Weights of a small GPT-style language model, trained from scratch on English Wikipedia: width 320.
MLP neurons of a small language model. Each row is named by its layer, matrix (down: output weights) and neuron, and shows model dimensions 192-319. Each number is 128 + 32 x the weight over its row's rms, rounded and kept within 0 to 255. A neuron's up and down rows have the sign that makes its largest values positive.
A block is one neuron, or neurons of one layer that tend to fire together. After each block is what it responds to, as a language model described it from the Wikipedia text at the highest values.

L8.down98 [165 102 161 162 149 158 146  45 132 126 133 163 107 118  23  60 172 145 143 145 142 120  82 128 136 167 117 125  80 131  99 155 137 129  89 168 130 166 140 138 117 155  95 131 140 102  77 177 153 124 170 105 145 102 137 136 131  75 149  90 148 144 163  92 159 176 170 138 179 126 117 126  69 110 141  86  93  70 111 120 115 109 117  94 130 154 159 103 113 146  89 123 144 148 145 116 120 127 124 151 166   8 116 210 191 107 119  88 168 121  77  95 124 204 176 164  94 173 100 178  74 147  79  90 119 154 127 111]
L8.down186 [165 147 142 114 130 147  71  29 117 169 107 116 102 127 103 155 154 183 123 141 144 144 113 126 152 138  54 184  78  90 116 188 183  74 103  99 125 108  60 184 105 114 104 156  65 149  99 100  97 114  62 121  97 120 126 159 187 121  82 136 150 196 109 100 164  90 173 166 142 109 144 112 105 106 189 119 116  85 133 180 147  49 173 145 146 160 112  82 125 112 141  94 174 117 112 141 149 116 115 133 155 137 117 142 147 140 166 119  87  98 103 137 151 168 185 154 130 136 126 186 179 151 131 183 148 181 115  81]
Responds to: Unit abbreviations and ordinal suffixes right after a numeral, such as 6.2 mi, 9 mm, 175 ft, 3rd, 41st, often in tables or measurements.

L11.down57 [172 109 149  90 117  73 201 123 155 174 110 105 152 109 110 164 109 131 125 100 133 108 137 139 113 181 157  90 121 193 117  94 146 180 118 128 144 137 106 100 120 134 124 139  92 178 116 145 101 129 116 124  80 113 107 125 135 169  79 180  92 162 146 102 105 133 102  99 102  91 154 119 151  81 137 160  64 165 119 118  89 126 122 106 163 123 145 107 118 137 135  90 126 146 139 169  74  56 137 134 132 113  83 149 149 198 122 123 152 138 136 108 129  64 125 165 139 131 168  93 179 143 148 172  88  80 187 135]
L11.down147 [156 100 115 146 123  82 151 141 111 165  95 153 112 151 145 173 124 181 114 138 157 146 170 130 127 134 160  82 116 122 170  62  83 124 128 202 130 142 129 130 132  76 127 202 191 174 166 138  58 148 164 145 158 103 139 123  69 156 105 112  80 184 129 131 151 121 109 162  89 133 160 149 128 130 187 163 137 140 117 112 108 146  98 138 130 108 112 125 126 145 168 169 119 133 104 153 149  94 174 118 173 178 139 116 187 168 111 186 138 160  98 122 117 103 131 110 105 132 106  37 158 110 118 173 109 131 154 179]
L11.down218 [169  96 118 126 181 140 150 135 102  95 174 148 112 161 153  47 103 109 178 198 141 129 129 128 102 126 125 103 141 101 119 132 121 102 134 173 166 138 130 154 139 154 125 119 128 106 174 151 119 129 100 119 170 152  63 114 136 146 153 146 137  96 188 159 171  86 165 105  94 164 151 160  83 131 175 146 166 103  79 164 121 136 131 205 130 148 156 146  92  99  95 136  91 155 145 108 120 156 143 128  99  84 208  94 118 164 115 118 151 158 112 109 102 156  77 111 119 165 129  57 142 143 131  18  74 115 150 140]
L11.down664 [147 111 119 106 139 146  54 150 125 174 165 134 129 163 158 112 175 137 141  79 202 140 145 126 132  76 100 112 138 178 189 134 126 107 180 139 165 134 137 191 157 144  98 179 102 110 116 142 160 103 135 156 160 110 169  92 139 188 139 131 129 119 120  77  72 144 139 139 103 136 125 130 178 112  93 147  99 179 104 155 108 109 155 100 133 131 120 137 149 139 142 108 146 135 117 162  80 103 122 234 146 150 116 127 189 153 119 129 110 117 130 182  91 251 111 146  44 148 110 101 105 177 230 149 151 188  97 139]
Responds to: Commas, often merged with a word's final piece, that close a name or noun phrase before a modifying clause or list, e.g. Pauli, Reus, Holden's Choice",.

L12.down128 [ 96  93 139  56 118 129 141 131 185 127 164 129 151 137  94 110  81 143  89 127 101 144  85 143 112 196 153 132 100 196 163 105 152 158 136 133 167 149 139  44 152 136 150 152 101 137 174 116 100 140  72 135 129  91 108 124 121 114 154 141 116 163 123 106  95  99 106  87  79 123 104  94 128 121 186 110 192 124 134 145 156 123 179 127  95 145  34 119 126 118 106  97 157 143  79 115 144 118 189 140 176 139 114 177 119 124 123 141  97  68 169 102 119  76 137 122 112 119 115 139 190 115 173 109  72 136 128 113]
L12.down149 [129 195 130  52 104 129 121 122 149  26 164 145 130 100 178 181 110 127  76 133 124 141 129  90 174  74 114 143 189 145 132  88 136 110 102 145 115 115 167 160 157  91 167 153 116 146 135 150  65 168  69 143  99 137 132 165  99 134 108 137 132 127 178 111  72 165 167 119  84 193 104 149 132 125 120 192 203 138 135 144  95 152 177 178 134 100 147 149 127 195  81 109 150 140  77 177 138 194  64 103 205 135 159 129 107 154  76 194 121 114 143 117 114  90 178 116 160 155 151 104 128 121 102 134 168 107 187 113]
L12.down163 [196 130  98  67 141 201 112 100  85  79 106 124 117 170  73  64 127 137 158 115  86 124 148 135  86 106 114 138 125 161 165 135  73 121 100 179 136 147 140 153  62  74 167 121 135 132 103 135 135  56 149 128 153 117 106 119 156 145 144 209 103  82 165 107 145 123 139 131 104 117 145 163 122 116 125 168 132 135 139 148 129 118 161 108 146 121 131 183 116 124 185 156 131 112 185 145  85 140 128 166 137 140 126  92 131 150 131  73 164 136 117  64 137 127 174 102 130 129 141 165  81 204 145 105 204 105 174 161]
L12.down253 [155 151 133 135 133 129  91  86  60 148  80 108  96 128 123 102 128 138 151 159 177  94 110 126  97 114  40  93 131 115 137 141 114 134 132 118 158 182 109 136 116 109 163 108 102  91  76 112  68 136 126 123 140 130  95 114 147 162 120 146  53 136 160 146 140 193 101 132 165 120 111 145 109 148 134 106 128 140 145  76 130 134 103 130 126 100  95 132 148 135 110 164  67 112 109 165 140 133 120 118 177  91  86 158 150  68 142 134 194 139 139  82 169 113 140 140 210 183 110 148  80 115 123  87 164 150 161  81]
L12.down392 [111 161  87  68 154  96 101 128 116 123  94 169 104 164 129 120 111 161 156  91  93 155 111 117 135  87 122  87 104 138 118 203  83 138 130 110 102 131 221 133 101 169 214 194 113  86 147  97 126  59 108 129 111 119 141 189 150  99 152  67 154 131 113 104 178  90 104 142 165 183 132 118 130 109 103 154  92 121  97 107 128 105 140 163 106 120 151 159 101 141 126 130 149 158 140 160 135  98 135 167 119  99 136 110 120 124 132 106 155 107 135  50 196 161 123 109 104 154  92 140 120 160 118  93 159 133 127 150]
L12.down479 [190 115 193 113 123 133 149 128 121 115 146 121 110 130 136 102 131 124 128 162 126  99  86 127 138 170 169 158 134 124  84 193 127 152 108 107 154 151 102 135 132 133 185  77 108 130 167 205 105 148 177 128 180  70  99 118  94 196  92 159 151  82 128 132 105 144 121 223 116 101 130 149 159 151 172 186 101 126 110 101 181 113 157 111 156 107  88 166 169 109 160 109 154 161 119  91 131 134  75 152 107 164 136  94  93 155  88  93 128 121  99 129 164  43 103  95 131 157 138 132 106 100 165 131 105 101 152  98]
L12.down651 [138 181  37 137 179 181  92 129 163 140  90 109 104 146 119 108 149 105 110  90 138  75 166  95 130 130 163 109 158 149 140 135  70 134 157 110 178 163 124 124  97 126 181 145  54 112  59  76 183  75 160 134  53  88 187 133 121 127 122 101 156 120 127 161 117  42 124 138 112 127 142  63 125 129 159 138 174 176 143  83 181  38 103 120 174 129 113 163 123 147 110  95  87 159 123  95 123 118 112 107  63 108 111 129 146 136  99  90 160 115 133 147 132 153  82 134 142 149  92 116 177 160 115 143 149  88 116 137]
L12.down727 [127 191 177  97 111 111  81 179 121 125  98 123 154 121 123 166 126 208 123 147 132 116 109 146  65 134 126 137 116  96 166 179 132 118 104 157  78 120 146 125 142 142  60 121 166 139 117 121 126 113  96 122 104 167 173 113 126 133 132 173 174 170 160 121 152 210 111 130 204 166 169 124 106  69 153 120 144 117 139 153 176 137 159  99 192 119  86 118 118 129 149  75 152 143 163  90 160 116 121  76 145  43  79 114 107 124 151 126 106 198 143  71 137 157 150 100 163 175  84 106 108 132 167 186 189 149 146 133]
Responds to: Unit symbols or abbreviations right after a number in specs, tables and descriptions, such as g, cm, ft, K; also weaker hits on "high" and "in" (height).

L11.down111 [170 107 166 111 115 115 157 110 102  55  97 168 129 178  96  82 126 148  94 129  95 141 165 112  91 168 116  89  96 111 186 133  95  62  65 169 160 139 178 162 155 132 121 112 139 180 106 108 193 116 125 162  89 154 123  57 117  99  91 154 155 162 114  83 134 199 103 156 148 171 101 129 125 140 114 147 131 104 136  81  97 148 135 156 160 162 156 145  83 128 123 171 135 101 143 154  98  80 113 156 170  98 104 165 161 130 119 140 160 192 119 216  92  68  93  98 118 142 103  92 128 152 140 153 143 154 194 120]
L11.down211 [125 147 128 101 113 162  96  99 159 131 126 207 124 128  98 106 145 141  87 162 144 187 112 134 106  91 111  71 107 148 151 122 120  98 116 160  99  92 163  57 144  96 135 112 135  88  71 108  86 148 130 179 152 165 125  83 121 118 148 171  87 165 144 161 121 166  90 114 161  65 133 141 151 146  76  94 147 152  90 137 150 125 140 108 116 107 118  98  96 113  89 111 133 131  91 126 108 139 162  61 155 193 122 178  95  84  83 166 151 122 127 129 137 176 148 150 143 171  65 163 127 202 126 120 123 113 114 107]
L11.down510 [ 57 102  97 137  87 147 137  75  98 160 148 139 112 171 108 142 160  78 136 137 119 163 136 110 144  65 116  91  60 146  69  79  97 161 178 125 174 128  77 119 150 141 131 164 109 158 130 160  99 126 130 153 161 130 147 127  98 163 123 134  91  72 162 146 139  87 203 107  84 127 122 113 133  67  54 126 167 123 120  90  97 127 119 101 152 169  64 163 161 128  38 195 142 121 173 121 116 172 127 113 143 103  94 103  69 146  82 172 113 132 140 138 151  33 143  81 167 137 130 159  97 103 142 187 103 137 142  96]
L11.down550 [149 144 129 109 153 183  61 117 122 127  74 130 141 102  68  94 114 143 138 126 151 109  78 175 144 160 149 113 103 112 129 170 144 121 181 116 146 178  87 100 124 186 186  96  96  95 144 203 192  99 103  80 122 123  43 177 149 159 167  84  90 147 159 138 148 165 123  92 134 140 158  80 184 169 115 117 102 117 144 102 116 157 114  87 137 133 114 174  94 119 181 159 144 180 156 142 175  57 132 176 165 137 137 129 137 114 148 131 226 119 103 135 108  49 165  93  76  48 172 151 134 176  73 120 156 134 123 158]
Responds to: Mainly the first piece of a unit abbreviation right after a number in specs or infoboxes, such as 150 hp, 185 g, 262 cuin; weaker on scattered word-initial fragments.

L12.down113 [118 106 168 124 192 206 153 122  83 105 108 159 142 123 142 136 115  67 116 133 173  97 131 180 101 123 116 217 121 110 154 124 127  76 161 197 175  92 133 112 138 151 167 153 226  91  90 164  93 131 103 129 151 149 109 131 162 118 124 160 135 107 139 172 208 115 141 119 108  71 172 169 135 158 124  56 146 125  70 173 108 118 176 113 140 122 174 184 110  94 155 183  89 144 146 154 161 107 116 127 165  87 153 161  95 129 142 100 145 143 121 136 142  84  94 116 107 127  77 154 115 175 144 136 148 123 172 139]
L12.down231 [ 98  66  99 109 104 118 104 155 143 109 125 169 113 110 149  81 164 144 120 121 141 135 180 109 138 139  51 233 116  83  97 179 114 144 175 180 150 159 136 140 145 117 156 114 122  84 114 126  95 137 124  70 142  75 130 113 168 147 116 149 142  90 113 105  94  99 135  74 133 138 130 155 167  93 112  76 116 171  82 198  83 154 129  90 137 119 122 160  65  97 196 168 137 113 151 118 171 143 151 111  81 140 130 255 121  69 171 135  94 116 165 119 139 195 132 175 137 209 109 102  74 127 200 135 148 129 141 154]
L12.down232 [119  92 149 112 110 142 116 203 128 152 110 148 116  90 132  65 130 129 163  70 103 152 109 125  85 145  58 199 167 161  84 143  94 132 166 124 129  93  66 168 144 237 138 111 105  80 119 137 115 144 134 129 133 161  74 103 159 116 128 219 149 112 132 128 172 112 102 159 163 130 168 164 187 125  66 112 106 140 114 160 157 158 143  71 130 114 139 155 145 180 176 112 107 183 113  86 110 126 120 166 144 147 109 233 104 100 135 110 137 124 141 162  85 104  63 123 157 124 107  77 156 140 188  94 105 126 118 135]
L12.down372 [163 119 215 103 123  91 118 182  96 131 109 101 130 139 127  81 184 140 133 153 119  69  94 147  36 131  94 124  76 117  78 150 103 120 192 150 141 133 119 150 102 188 149 113 145  70  89 118 118 192 193 170 103 124 124 111 137 102 105 148  71 144 150  91  82 118 134 130 155 160 113 181 123 102  75  98 118 147  94 112 170  80 205 119 156  50 134  98  92  85 134 150 129 120 117 151 154 133 155 185  77  80 154 157 136 105 132  87 127 147 136 143 167 199 171 175  82 155 137 154 165 163 126 131 136 150 145 139]
L12.down376 [140 136  83 117 159 117 110  83 119  80 158 140  93 147 158 101 138 132 149 138 153 148 104 139 109 138 130 108 149 200 118  63 104 104 134 152 137 183 118  95 150 121 134 102 136 100 176 150 121 183 115  98 125 191  76 127 131 189 142 162 179  79 109 157  71 119 169 129  92 151 104 174 170 226  47 127 137  98 106 167 120 100 124  93 135 171 149  83 123 185 126 103 168 131 130 119 110 142 132 235  32 116  63 152 119 179  90 122 121 181 132 150 129  69 150 181 144 139  97 108 106  94 182 141 102 146 118 160]
L12.down599 [154 173  87  73 147 106 208 137  93  97 166  54 122 165 106 159 118 137 128 156 141 117  99 167 148  99 177  95  91  93 150 130  72 175 176 111 111 136 133 121 123 148 119 141 117  98 121  93 158 109  82 111 170  87 130 129 139 130 136 147 157  96 100 118 106 157 131 169  76 153 118 115  93 140 185  98  94 136 148 123 140 182  90 165 155 112  84  56 114  87 119  66 148 108 135 142 153 127  94  95 125 135 107 164 156 140  93 106 207 135 156  98 190 161 149 150 145 139 136 141 176 104  90  76 119 127 162 140]
L12.down636 [109  98 125 149 134 172 114 134 129 126 127  82 136 107 106  99 137 108 149  83 192 139 164 158 160  99 153 126 101 155 141 183 118 111  79 174 158 150 117 120 124 126 120 136 151 123 173 182 163 102 116 103 151  87  81 132 207 186  87 179 112 116 129 116 158 152 170 139 147 162 117 117  75  83 138  99 117 101 119 164 144 112  88 132 121 166  94 165 102 188 115 112 206 121 157 234 115 128  51 104  95 129 110 164  98 110 121 144 189  88 155 165  87 154 155 127  86 106 223 148 162 160 143  67  95 138 132 139]
L12.down772 [155 125 102 113 100 175 142  99 207 107 152 204 173 139 167 139 180 157 180 157 127  78 183 155 141 114 100 184 133 126 165 114  74  70 154 150 111 149  98 100 121 149 108 106 145  91 145 159 138 128  98  99 149 164  65 118 121 128 134 153 146 126  93 100 193 126 145 188 157 110 141 156 141 108  65 128 118 184 142 162 171  88 182 146 131 101 107  87 149 118 151 129  91 101 127  94 106 115 132 139 156 143 143 144 121  97 105  84 106 110 132 104 131 113 143 160 134 142 157 156 143 131  91 152 168 117 155  89]
Responds to: Forms of be (was, is, are, has been), often with the subject or a relative, as in "where he was awarded", "who is credited"; also heading-closing = marks.

L8.down91 [141  93  68 116  62 144 120 145 155 163 102 189 116 134 153  77 168 131 119 100 149 139 105 105 141 142 142 104 146 138 158 150  94  99 121  90 115 120 133 122 105  95 157  88 130 161 110 108  66 123 167 123 137  68 152 100 133 138 114 136 163  92 133 126 108  95 122 138 108 126 136 170 127 153 141  92 130 119 159 113 159 118 137  82 118 179 149 104 154  86 156  72 112 143 115 102 118 113 146 113  71 171 117 142  85 115 205 134 141 109 105 168 179  87 157 107 138 163  88 126 123  95 163 112 129 118 158 116]
L8.down97 [176 117 113 167 119 140 143 131  88  70 141 146 143 104 152 100 138 127  99 115  75 127 136 104 134 121 105  71  83 170 108 121 129  94  99 135 102  93 123 120 166  95 141 110 121 115 206 100 132 100 117 142 125 118  98 135 109 115 196 101 128  95 155 127 175  98 117 109 121 173 137 103 113 154 130  91 110 122 193 153 117 156 120 130 122 118 158 173  97 132 130 188 196 140 120 130 174 128 126 144 128 172  82 121  74 128 144 130  93  88  93 119  52  63 128 149 133 147  78 119 159 119 112 123  87  80 140 117]
Responds to: Evaluative or ranking words that start a predicate right after is, was or it is, such as difficult, possible, not, good, second-youngest, the last.

L12.down148 [193 132 157 178 184 124  77 127 156 120 138 152  90 168  38 141 154 120 103 142 218 138 125 170 181  93 182  79 118 117 156  97 214 146  86 102 147 165 103 125  98 116 133  99 143  53  96 155 145 120 107 128 142 101 101 121 145 124 126 154 136  46 100 156 173  84 105 120  79 158 104  79 141 145 153 116 144 173 111 132 141 102 153 166 118 166 110 180 146 181  93 139 135 140 116 126 144 137 136 136 136  84  95 109 158 117 150 184  93 120 136 156  99 136 151 125 120 114 122 125 149  83 133  76  75 192  96 176]
L12.down247 [153  89 114 125 131 127 105 143 139 169 155 156 116 144 121 160 124 133 175 104 207 150  79  92 125 111 106 173 166 151 124  82 144 116 152 104 126 136 144 104 107 157  83 128 132 145 133  87 146 156 167 128 197 178  83  65  34 155 135 112 111 142 115 175 137 168 102 125 139 118 118 148 142  84  84 113  96 107 147 119 101 116  91 105 138 155  93 140  71 155 114 128  71  86  75 160 132 172  97 183  51 144 152 103 184 131 130 113 100 143 136 114 146 245  89 101 140 101 135 135 154 112  76 159 132 116 178  99]
L12.down368 [159 151  72 118 155  96 127 153  87 131 107 137 143 169 142 149 133 139 124  84 101 138 105  76 116 147 158  76 149  60 166 160  60 178 194 157 182 114 103  67 154 118 124 144 151  92 106 154  73 123 126  58  50  84  95 112  88 153 125 131 116 147 112 171 120 120 119  80 141 131 117 128  95 155  99  67 107 105  68  99 145 109 123  78 101 180 223 163  55 123  96 117 158 178 125 152  67 153 108 138 106 130 160 155 125 126 175 146  99 112 155 148  85 180 127 157 139 145 160  86 142 136  95 102 115  80 153 130]
L12.down443 [184  75 109 145 163  69 163 134 139 105 111 125 106 135 121 132 109 129 122 108 175 151  94 134 122 108 112  95 165  93 157  77 102 121 152  96 147 102 102 148 141  73  90 139 112  92 134 115 133 110 137 112 173 107 138 131 146 136 132 168 218 143 147 150 125 134 118 137 101 176  63  92  56 117 149 103 111 100 135 107  80 212 130  91 141 103 139 179 159 164 148 148 117 137 130 142 159 137 161 145  56 147 162 142 114 133 117 140 140 124 165 156 109 187 135 115 180 171 132  76 119 182 102  71  78 101 103  79]
L12.down595 [126  89  54 104 139 140  93 126  72 127 153 135 111 152 152 115 169 119 117 106 146 145 177 137 115  99  57 127  63 156 130 100 122 121 202 110 107 140 106  90 160 118 128  81 102 120 168 125  64 134 132 125 119 109 105 138 167 180 146  62 108  30 107 136 110 115 154 142 188 153 127 108 143  64  81 140  97 174 127 148 126 146  76 147 152 129 132 175 167  73 131 107 150 137 152 157 128 119 123 157 102  72 100 119 118 140 133 114 103 117 157 136 153 225 156 134 143 190 128 144  90 199 103 142 131 136  81 140]
L12.down643 [125 158 156 152 157 110 142 172 171 134 128 148 145 111 157  71  91 125 130  82 134 105 175 149  75 141  65 120  33 170 130 159 105 114 161 147  99 152 101 141 140 107 110  93  76 134 125  89 158 124  61 173 134  84 136  75  98 117 201 133 165 124 135 147 164 182 114 119 161 111 113 166 142  74  81  72 110 159  87 100 120 103  85  50 178  83 142 144 139 159 101 102  94  79  91 159 119 164 177 172  99 115  98 133 133 131  70  95 195 113 126 190  59 221  87 112 117 142 144 103 135 161 155 138 128 135 142 188]
L12.down687 [165 111 111  91 152 116 112 145  96  79 159  71 100 183 142  96 160 128  89 100 166 108 134 131 118 120  88  70 113 149 158 115 157 131 133 134 157 112  92 148 116  84 147  90 127  92 116 108 108 127 147 132 142 143 109 121  73 169 140 141 145 115 105 111 127 144 176 121 113  80 123 156 142 142 152 184 102 104  50 117 120 147 115 165 146 174 162  84 143 167 117  85 126 105 119 131 119 140 117 136 108  94 108 141 120 119 208  97 174 173 134  57 152 173 158 191 135 145 145 138 174 126  72  63 130 102  56 110]
L12.down717 [202 125 184  91 126 108 152  78 127  65 134 131 110 136 129  72  78  80 151  94  82 128 164 120 140 123 131 104  68 162 149 132 101 115 151 107 168 112 121  94 143 146 120 109 142 112 105 118  88 135 176 172 116 143 142 123 141 116  64 145 205 184 125 133 105 222 167 152 128 165  97 135 111 155 168 150  77 129 168 146  48  75  96 152  86 192 122 125  88  84 113 103 117 155 206 184 109 108 153 144  87 161 111 130  81 128 190 153 126 105 137 137 154 154  63 186 114  89 148 102 121 133 118 170 132 112 120  84]
Responds to: Commas (sometimes "and" or "but") right after a noun or quoted name that closes a phrase, before an appositive or participle: "Gemini Killer", ... | refugees, ... | reader, provided.

L11.down403 [113  83 140 125 134 161 149 141 138 136 121 139 113 139 134 115 148 138 134 151 153 129 149  68  71 123 158 127 120 166 103 197  66 149 127 141 158 124  93 168 142 127 114 150  60 100 154  47  73 160 157 108 155 118 149 133 116 122 173 127  90 138 150 105 106 137 102 158 182 138 160 139 200 133 111  55 106 108 126 162 148 188  82 118 123 129 107 110 176 116 177 108 101 116 173  68  80 135 138 179 102 158 130 188  99 122 108 114 120 169 124 107 124 146 142 118 131  85 130 143 108 139 116 124 126 167 180 129]
L11.down506 [154  91 143 166 154 127 144 175 121  85 159 104  78 161 145  92 159 151 174 111 101  59 191 135  95 148 140 166  79 103 137 173 139 137 132 120 155 105 131 107 135  84 151 173 135 161 109  69  98 122 134 109 107  50 121  65 128 112  51 136 196 121 152 144 114 164  97 149 140  96 151 143 193 129 140 115 189 138 103 126 119  63  93  98 151 129 174 123  94 177 161 160 111 162 134 200  81 126  44 111 142  99  92 115  81 165 151 105 120 156 116 140 126 192 130 110 139 151 101 128 121 166 125 126 177 129 157 122]
L11.down517 [ 85  75 113  94 146 119 100  82 112 146 136 106 128 124 128 169 114 130 135 108 137 140 138  96 122 116 174 112 158 139 142 161  86 139 132 128  71 124 102 184 123 138 146 124 160 155 120 141 125 116 183 128 137 122 103 128 198 107 104 136 180 187 138 136 199 100 151 122 167 142 173 141 161 179 131 161 155 158  96 161 107 174  57 145 132 155 139 160 187 139 107 156 135 107 124 157  97  96 138 155  93 160 100 148 129 162 143 119 164 174 122 171 208 221 173 131 120  53 114  73 106 162 106 106 174 131  85 120]
L11.down651 [154 110 131 131  75 184  96 127 120 200 125  94 146 148 105  53 154  88 157 143  85 131 136 130  44 104 125  93 150 130  86 188 110 145 114 104 136 131  96 101 112 182 143 163  99 109  92 181 140 110  87  93 136  93 136 171 178 149 145 163  94 126 149 164 106 130  77 121  60 140 197 152 128 120 124  32 109 174  93 132 170 136 144 134 157  94  69  68 117 121 194 150 184 119 138  80 151 134 116 136 139 142 149 162  91  93 150  95 125  99  67 159  97 133 115 152 156 201 162 129 128 111 139 144  75 152 160 112]
Responds to: Linking verbs and phrases right after a subject that begin a predicate describing it, e.g. was, has been, became, is considered, served as, and "=" after a heading name.

L8.down415 [139 169  94 142  78 195 108  98 165 198  90 139 110 132  88 129  56 116 208 132 146  92  75 135 115 136 135  66 106 122 102  88  95 128 119 130 101 162 187 127 106 116 122 140 198  91 121 128 110  68  88 111 128 115 150  77 167  97 114  99 121  89 150  45 168 139 134  90  52 157 145 106 103 115 174 208 109 136 195 163 205 163 140 176 117 140 132 150  98 129 111  96 180 129 109 115 200 158  98 136 172 104 135 142 136 118  61 126 171  90  81 196 102 184  49  99 127 175 209 170  78 107  87  90 105 102 148  61]
L8.down489 [113 107  67 203  80 149  76 106 122 121 145  61 137 134 106 103  85  80  98 136 127 180 124 119 132  64 113 108 110 154 117 217 116 126 129  98 113 180 160 171  98 136  85  82 168  65  99  76 136 125 119 151 112 132 150 146 120  77 170 106 142 122 121 137 129 119 144  86 146 134  68 127 122 108 163  85 144 180 195  63 142 149 142 144 121 149 133  84 100 125 118 107  87  90  87  90 149 142 151  65 196 152 157 173 129 117 110 126 153 129  91  94 142 194 104 155  92 154 137 193 147  72  77 148  95 140 139  83]
Responds to: Commas, "and" and "or" that follow the last piece of a name or noun in a list, e.g. "Barry Miles, and", "Bradford Bulls,", "Marburg, Germany".